Weights of a small GPT-style language model, trained from scratch on English Wikipedia.
Size: width 256, 2 heads of 128, vocabulary 7874, 11.6M parameters.
Architecture: LayerNorm before each block, tied embeddings.
Training: a variant of Muon for these matrices, 220M tokens, 3364 steps.
MLP neurons of a small language model. Each row is named by its layer, matrix (gate and up: input weights; down: output weights) and neuron, and shows model dimensions 144-239. Each number is 500 + 25 x the weight over its row's rms, rounded and kept within 0 to 999. Numbers have three digits each. A neuron's up and down rows have the sign that makes its largest values positive.
After each neuron's rows, "fires on" lists the tokens most often at its 100 highest values on Wikipedia text that the model never trained on.

L6.gate803:466498501509487479494506486501488468485519470513520503486517453544514525443499501506539493515499517489482483522512482539534493499461476469471537541452448492457515547530502525472490469537483498541504501535543489533487536481482507484524450516486516525532557477503510484523494513526501512505
L6.up803:474486522500490498475507499531518449501485483527507531488517431443533545483509490499506514529539483490493505477473517541474533500532482541537475539499472513510519548504482491466538503481485462545476514511501513509480517511482488484502540517500541544485550486534499479538519510514494520481
L6.down803:477491487492543543534487470477535502512469518495523455488476511548520509493509488521478482479521455479534475463491481456521489490498465499520509516480540527465497475496468493495557491458535482446493487526528502501503493533470470517511518487514514510512497517491470499513554451501490472508
fires on: "th", " th", " Th", "Th", "ight", "|---|---|---|---"

L4.gate272:449507486439526448513531512551458499553508489507550479498549504462516517516493483488456493524454512518518490525491471462471494508537487496526485489472494508505485525514460506515500513474505504487529496523502500504517488535504494549534512487506503497480511519519504518489491490533497496479
L4.up272:482533488453468509466507497489492511523518513512507473503516494485517494493487465508483513460541506504536523502486479490493486448519510480526557428518498482516523502548521482559495515509472512488491491514540510537524507501501515509491490517477453542503522466483485541456472486534467535513
L4.down272:489502509507507446519521531534520445497492493495490485505477449523497507467470502456497509507519536511535502485457449522429496485485481506499497439493489512485480520445444458521522516479502485516508540520507512563474522496496487527530506506479522484468485512539472531528492516501492503506
fires on: " as", " for", " For"

L4.gate929:497474491530495519517498452519505469519470544497497482477514500453514477541545538562501519501501500502472508495478455497513491499500517482506499493529577487509501507478483512492466511511487503526511491525557504561501467485502525477484544467536497488541494454442525539483497470511505468528
L4.up929:472477527486484513520471478482546485508448524459505484487507485532514493508527486541547541494510559480516514503507488486551497528511485478497508498479516489451498500481471540458485524527450493529460495525532485516469485485503544499434510508507477489517522483471493517506511523523483516499
L4.down929:504481525493519540540454512510503469514533462449495512475455459495529471541466483562540487548499489514483490474463513470513466523475496493519496501468507503482536502522500475474492505488547514500498519521478510473535529510465506519464540492504498482483543473516488460515503495496496537493
fires on: "(", "b", "er"

L4.gate593:476559490503480463511537496510490453486490545515504473481534504525535505480478453518490519472503512477537479499505509484526487489526478477511555458509521472470478552502493532481485512456544530527513498452538515526526489519529520512482519485528509537531493500496474489485486474507536511514
L4.up593:480502486527458463485530473506486499474499526537521489487489523482543490484478483530501482444521496514515504537539512491532506462511445492485530492500513491498451510476504553490497510474558550500524541471447481524516464500494524459492508510528517524514494542459531506521513477516526478510
L4.down593:537499470519451529474488477530546476479522534508533561492508499523505480477500497439505512474489530511511551494483470515479534496532505469498459494439453515480513461476476567470534526482501547540478512493480527517479493520536489493488532491483522470490490531467477511472491493482533540471
fires on: " ==", " go", " ===", "s==", " there", " need"

L4.gate719:483541527510444515461502467458500521482518522500496462537507504512502497498505510488448508484521476510512460503509490462503516572466552505536478564496475521485489502551523496491516509502504461510466448487518493505478465542516474468494482528503525510477468543514490516506492488482522506518
L4.up719:489488543486461507470472502501521535540549514528516443487538493498495512477508488507461517478536450518508515497497431462491512485492517508514485493537509505547501470512498481509541482502490463475500460506509476513518487486496524484484491526523505490523461520497498486516508504483513536503
L4.down719:530488500526482477457484503462518530499486512510504508523508500479524534507499490492475495464507515508526520507530474440517474522509552502492497521492489502495511503560518471495496538504515485502481488454478508471475453494503524489523473477522537474508496464491482503527528451495504517501
fires on: " rest", " Co", " rel", " att", " neg", " maintain"

L6.gate383:505527499520516514506478528494521479515517501571513497479515526490527445510487507513497507472507498531535488520524477516529513508510501506531532493506490464553547506484504507458476503541511503542526481518516451523523488545539472516492518490457448474481470543494499500512465546512497491492
L6.up383:506520490465495516577483479525495523494465494521470475470516515494509489490527481476512464523502474518500526506454521491532502528452492547494475547445484506571526501462532516569497520452449531501484533502497475480493500520519482485495483478484535514539514490501447496462477532508473466502
L6.down383:566481475512482494491425472486490478482494532529472497483485483507466490487515498543491511496500552486488517512502521517492495494492524516557529509478531510500489476515468496504540467482496463500489477510528475473502551501498491500475510492518511525475528513512493550478552512503510487512
fires on: " d", " D"

L6.gate281:500493508523541504446514490500494527510500493519465499516489504521502536535480499514508500541520524482510532462510526510507512533510547527485491477477493482484469481512499498539469499532486506525530498529519558516528488480535504452495484478477484483494537511526500496485504496518523440497
L6.up281:525510505560494539490537485501450480542568489470529479481484524508463524465493486490493537509489464488507487509544466546487539509492534516502480509503525462536491509498560523507509475478459487495475494492484492485507447467501493468474553547492503519488503467513541539522492498490482495511
L6.down281:462471523479541461473488516471501561515514528492471499513474466537463520495480491503472476491488516513481472497488512479540530481505521513463462487482492502500486546516464482491497514463454483537547497476526457513488527526505484516499478510511520517495519514503475504463510540534514492503
fires on: " a", " st", " St", " w", " been"

L4.gate506:509499477516482473484494479490499498503492524455517493519501536492501469507519512498454516508520496478459542521507495521458503474514489508474454518518499513472475494527468531504493493526496538515535515501539490518516526473500543483517501519490479493491498501492465513509451498484475468572
L4.up506:503534509543534505522506497477469499470472500453525486471472494509513514522508488500480482533467536457488519510495487466506498458495488510556497516515515515487465472483546497534492515467493528545498511487484563532493488489446548526496457522486523504463509499484454475505521508495477492515
L4.down506:516541494463494523522494470567497494491531536531461499532457503489450518519533430475531498505469481506500505527503473532506474527507538508487479550473485509515534485486501496463512490509518527461464504437467485541512509479516514501522513485536457451496512524458526511480516518479524515506
fires on: " and", " of", "'s", " &"

L6.gate611:548498491496527517497494491527480524467520489504503452477522495499475452457480513491513511540502487520512491447527504486520535509486472517477489494489514509538529456491518535464561468490480436500517516500512528499512488483498534520515498466478489498530524485490517492464466489472522513520
L6.up611:499462514479480501521481542486489472471486491522505458497457526459508497489494457504545480497484503496517496477499537555538502478481442506482493506489505511493536478527527501474499498496502494509520547487486546477516459485441481503513490474514493505510571502504458540437469508506479498472
L6.down611:513506474491489487516498482479503543524497495486529474465539493483459513507465493494504506512510468496491450516533505438541489450484477488539500510522518528493442468516507501521530480508510514499479533486492487471477450478464528502494491497483497506488488483473486468462502473507512535481
fires on: "est", "ch", "il", "act", "pr", " first"

L4.gate259:442481497471509517478459478503498493540471505571508524543526493498540506499485497523488526541491480511528484452498488527494480522487531500464525494536491471542496453458484475495486519514494524502479461555562518473553474490519508483490511510480509502514506527480466504527526509487459528535
L4.up259:444465463496507534506552493517479480467511518533453513489492505508474460533529507527472494463494522510541522456507478512514491518453529523471507546513513454524472490504483501553502532450447532503513493505497479525496522494533492480495472541455480557520526526499552495474485488505483480490
L4.down259:500452530520529518488518444530466544517514504526514513526512507495510527479498492511458498494507483524545479494473505485516504498547490529438485505555502488479484532577473461519487502476507504470534486489527499531506486488546484472485478486502544553472517478444490464432489452504502505511
fires on: " st", " St", " he", "st", "-st", "-St"

L6.gate191:494507468491495540472490513521501541482520488496536518465533493536486501533500455445462499522500489510506458503532470491496531487503472524492512505504480541538507500542522484536523508461564452519526473508477483469508489519532530490528505507514512494486492533487521485541518477505462485476
L6.up191:462539526540566538475532484531533486494500509511522485478505508483472511531499499521533497479445507483499481515498496457524475475497496500530516496539516509505487469442521538538502501499469484511504520470463521483521460531508473487483470512465490532516466503459527487513536489497500496506
L6.down191:513491480517493496519522512450465458476485514478472490483488448515497516505498534473492527514518459526493499472535504490477567538460537503491472511500480478514516515500488473460530543506504531423529523529543472529506522433503521520502557433546442523477494503487512482519475516511492503493
fires on: " and", " of", " the", "es", "as", "us"

L6.gate350:522485514507516495580472503512517474554508465481544489450525491476532480510510496481491504521473528493537461488485478496544505478462489459525453515475519522494465512514495537474497500545468487487530510517506504506529519494521442491510487498454485516528486533548478467514491489477535477487
L6.up350:526420473517500462503507497503444476518518533477436537539510431477520542549512509482544454533474519501503490513517474497521461518498515500500505475488504481466539515537526520515484506511505496524505454489508531500509480534472556505532498501507489528545492498444482491508501543462485471533
L6.down350:529512466469501522485514485491484503496530492507500461479488497510555466477539505497478523486501505499542474513501519507429488489460511506553494562447469520527460513510504512535483496521493518472456493490461508511504538495513540541508466525460531563543561495543464458474496509483513483550
fires on: " S", " L", "ar", " B"

L4.gate12:447494495527482454532498523546513494480524481512503530515509521459500491498510475503469525533521480491465486434487507490484487503507484515480505498540466492439534505558447487503517508543505509460478473507510531508538461503495476481461499492467500521504529542484505490494499517509514471475
L4.up12:514502537484469482513461508547482517497533514523495448502515487524491479501477497509471461482529562532480498483480498482480533477443530493467501509486478479482569513535517511535537519486534492483492506476485485522513499471533471472492469528515513546459495538474478517522458487475536479469
L4.down12:518506483504472454497502531534494476481492514505494516493516495496523501511489445528502473483517494525430513560480514490536517481487498536515524525549490517500538473534492528514525523537492439489466448478471493518491535524500476531513537484506482478513471511520531565504508490531493484479
fires on: " The", " Tom", "ow", " Nick", " Abd", "ob"

L4.gate649:493521483476508486492451491489514433501499482499551497496484499518520497480443491487530508489494545507516483479497513488521454546508456497512498502506528508506500480559525472520498502461442503487493498518503490533485481505496500511467458503467506532516549496510523489513511450505490515571
L4.up649:531458548445515519492517529479534500544503510499508482487495509474514524444446503528510446483488501481477490478545468502534518453511480529508477512521492517488488503500494439536436517488494447496486469472546489521495509543546510455537491516499525497469528498502508510478508506507496505537
L4.down649:520498480461485483461494472517514481491463510517509510482513511509492447487516506490480532484539534502502534493489534495525502479473464489508501473544534556500504506474506453511514529501509543512523532487469522503475455481511469530542496512501510544476519532537502542477456476503475471535
fires on: "===", " in", " by", " con", "====", "/"

L4.gate509:509514451456519518519501527487522520468533457446464507508486454461524447493547497545478466528499512504454493488527500482536530492509520504493503472508492483519483480537461526487487491507472500532456485486528529499493514478473531477484463505520557524526521483519493481490498485527525536485
L4.up509:515512484483517521487513554501480504512541509458468509507509499419517499493506496521516490505548473507487523544483510491507512501496501533501528477504473462516523438500510497488487510539454512505520455498556509481472514465459547463496484495499551518496527462474454512455500514487442500525
L4.down509:522478500485462517549476507469506484496483503485558485492486496469497506498491444499491498481520510478483544528496493464511494519535551490549499511489520509492479528512546536557466503502520530493511486503477534487524473487519545524489512464482520547495500494527493477508490494503502483496
fires on: " mic", "y", " dr", " back", " up"

L4.gate303:476526493517496479503459494482514498509496483478464439489543470493534487507514481528526532488545481509529497468515506464505496495479491493501511517511510485527517502429501543500480471494447483543461535519485534479455473472480514531494500493522502516479517505506491522496531528486497508502
L4.up303:492486487537446528438452467443518522512459494469503485503566471500509505513514461492482504462531462531512506455512484490467523487495501512494503520498502509500477527498505523547487489523468469532469498483510482491507479486522519525459498527502502498451532469503463514481525530505533559496
L4.down303:480489504496522489503481489478506499528435474498497483483466441505463524489528485520489468466565487490490472486525490521491528532517500477519494499512509513470514546485486507484553478511520529503487493444492509484472525475506508510492550520497456480467529452498454463475493485495527496503
fires on: " Th", " th", "Th", " ret", " Ret", "th"

L4.gate788:465522490542524483539522506479508521478453511478550478487494498494499502547507504507523523540481530492487516527507466543500473496496474468515517479528527509504485472487457496506492558476493497490516548487505532529528489469517499474486461545499470484501485503471512522488502499500517499475
L4.up788:482527498474496464537533506506524501470477497497441492482473473458541513483481508468500507521509545543479513493500506459502520469506532500497463451526527494479502496523432509473447491524477499522523513519508546531502516494510532495453480545486525491557505487492509530499508536499526494482
L4.down788:507505506543528530506494536502475493491513519446524436515474478574494481508479502519482536511494478514488510518480526475460500507498503503488464494513549508475506485487495455489482522502502515454466492467533456508524517490503518471535470536527435439466509531469527510489516488480506511469
fires on: "er", " Ser"

L4.gate650:532544511578464495514493510495484471497541474493510457493480467505522462493535541477523522501512507523479472479467471504515499479533497533517443468505470471508536541510487493517429500515496481502510470478510523521491504515481487481503527516529485515480508485538502464471513469517491444510
L4.up650:486475495522498472472527510520534489472532472455501464508516515529483524585472505493510496506525499482455518512547466498509503542495522490479511469509480524511463485446500495501517480506455512505476461524494526526557530489486492496488495521509505531541475484498484552488520452521508533499
L4.down650:504512489485475538473537480506512515505519489496508524521467522523492506468520482513485533488543500530533530497505475483510521475496512500558454483471477503469502474505507513561452489526513520499526499515508496477498485499504451510586515473474490496493502518518488484494510497512535451518
fires on: " B", " S", " Ad", " b", "B"

L4.gate186:475507531510493464507514491487509473458526506452449479506514438422469518478495475549507465536513526507506473486445489488493454511430504503531504481525477457478495493481493502455464519515508494542531537534550472523507512506535512502507508538476491509524473481510478520534503482546480456529
L4.up186:500553509494515501478523485522468491512479500507495508479517455509518490440496496551514418506516525528490523505464526437520506479500471444486501485510522454518530477512478468473520509523484476520469506509495463547468487512503464563476465518530521511480476503473463547498502520487490518507
L4.down186:497544510512471504507508475467520486474506491546419520499514536521492516485536482490558505477476507519511514525485497487478488479526454480531498476514479509521485507450442501494534569510488485501528512490502517545535484513558509485514492519461495541505526491462471505499465510487502464479
fires on: " |", " as", " dec", " Dec", "6", " cons"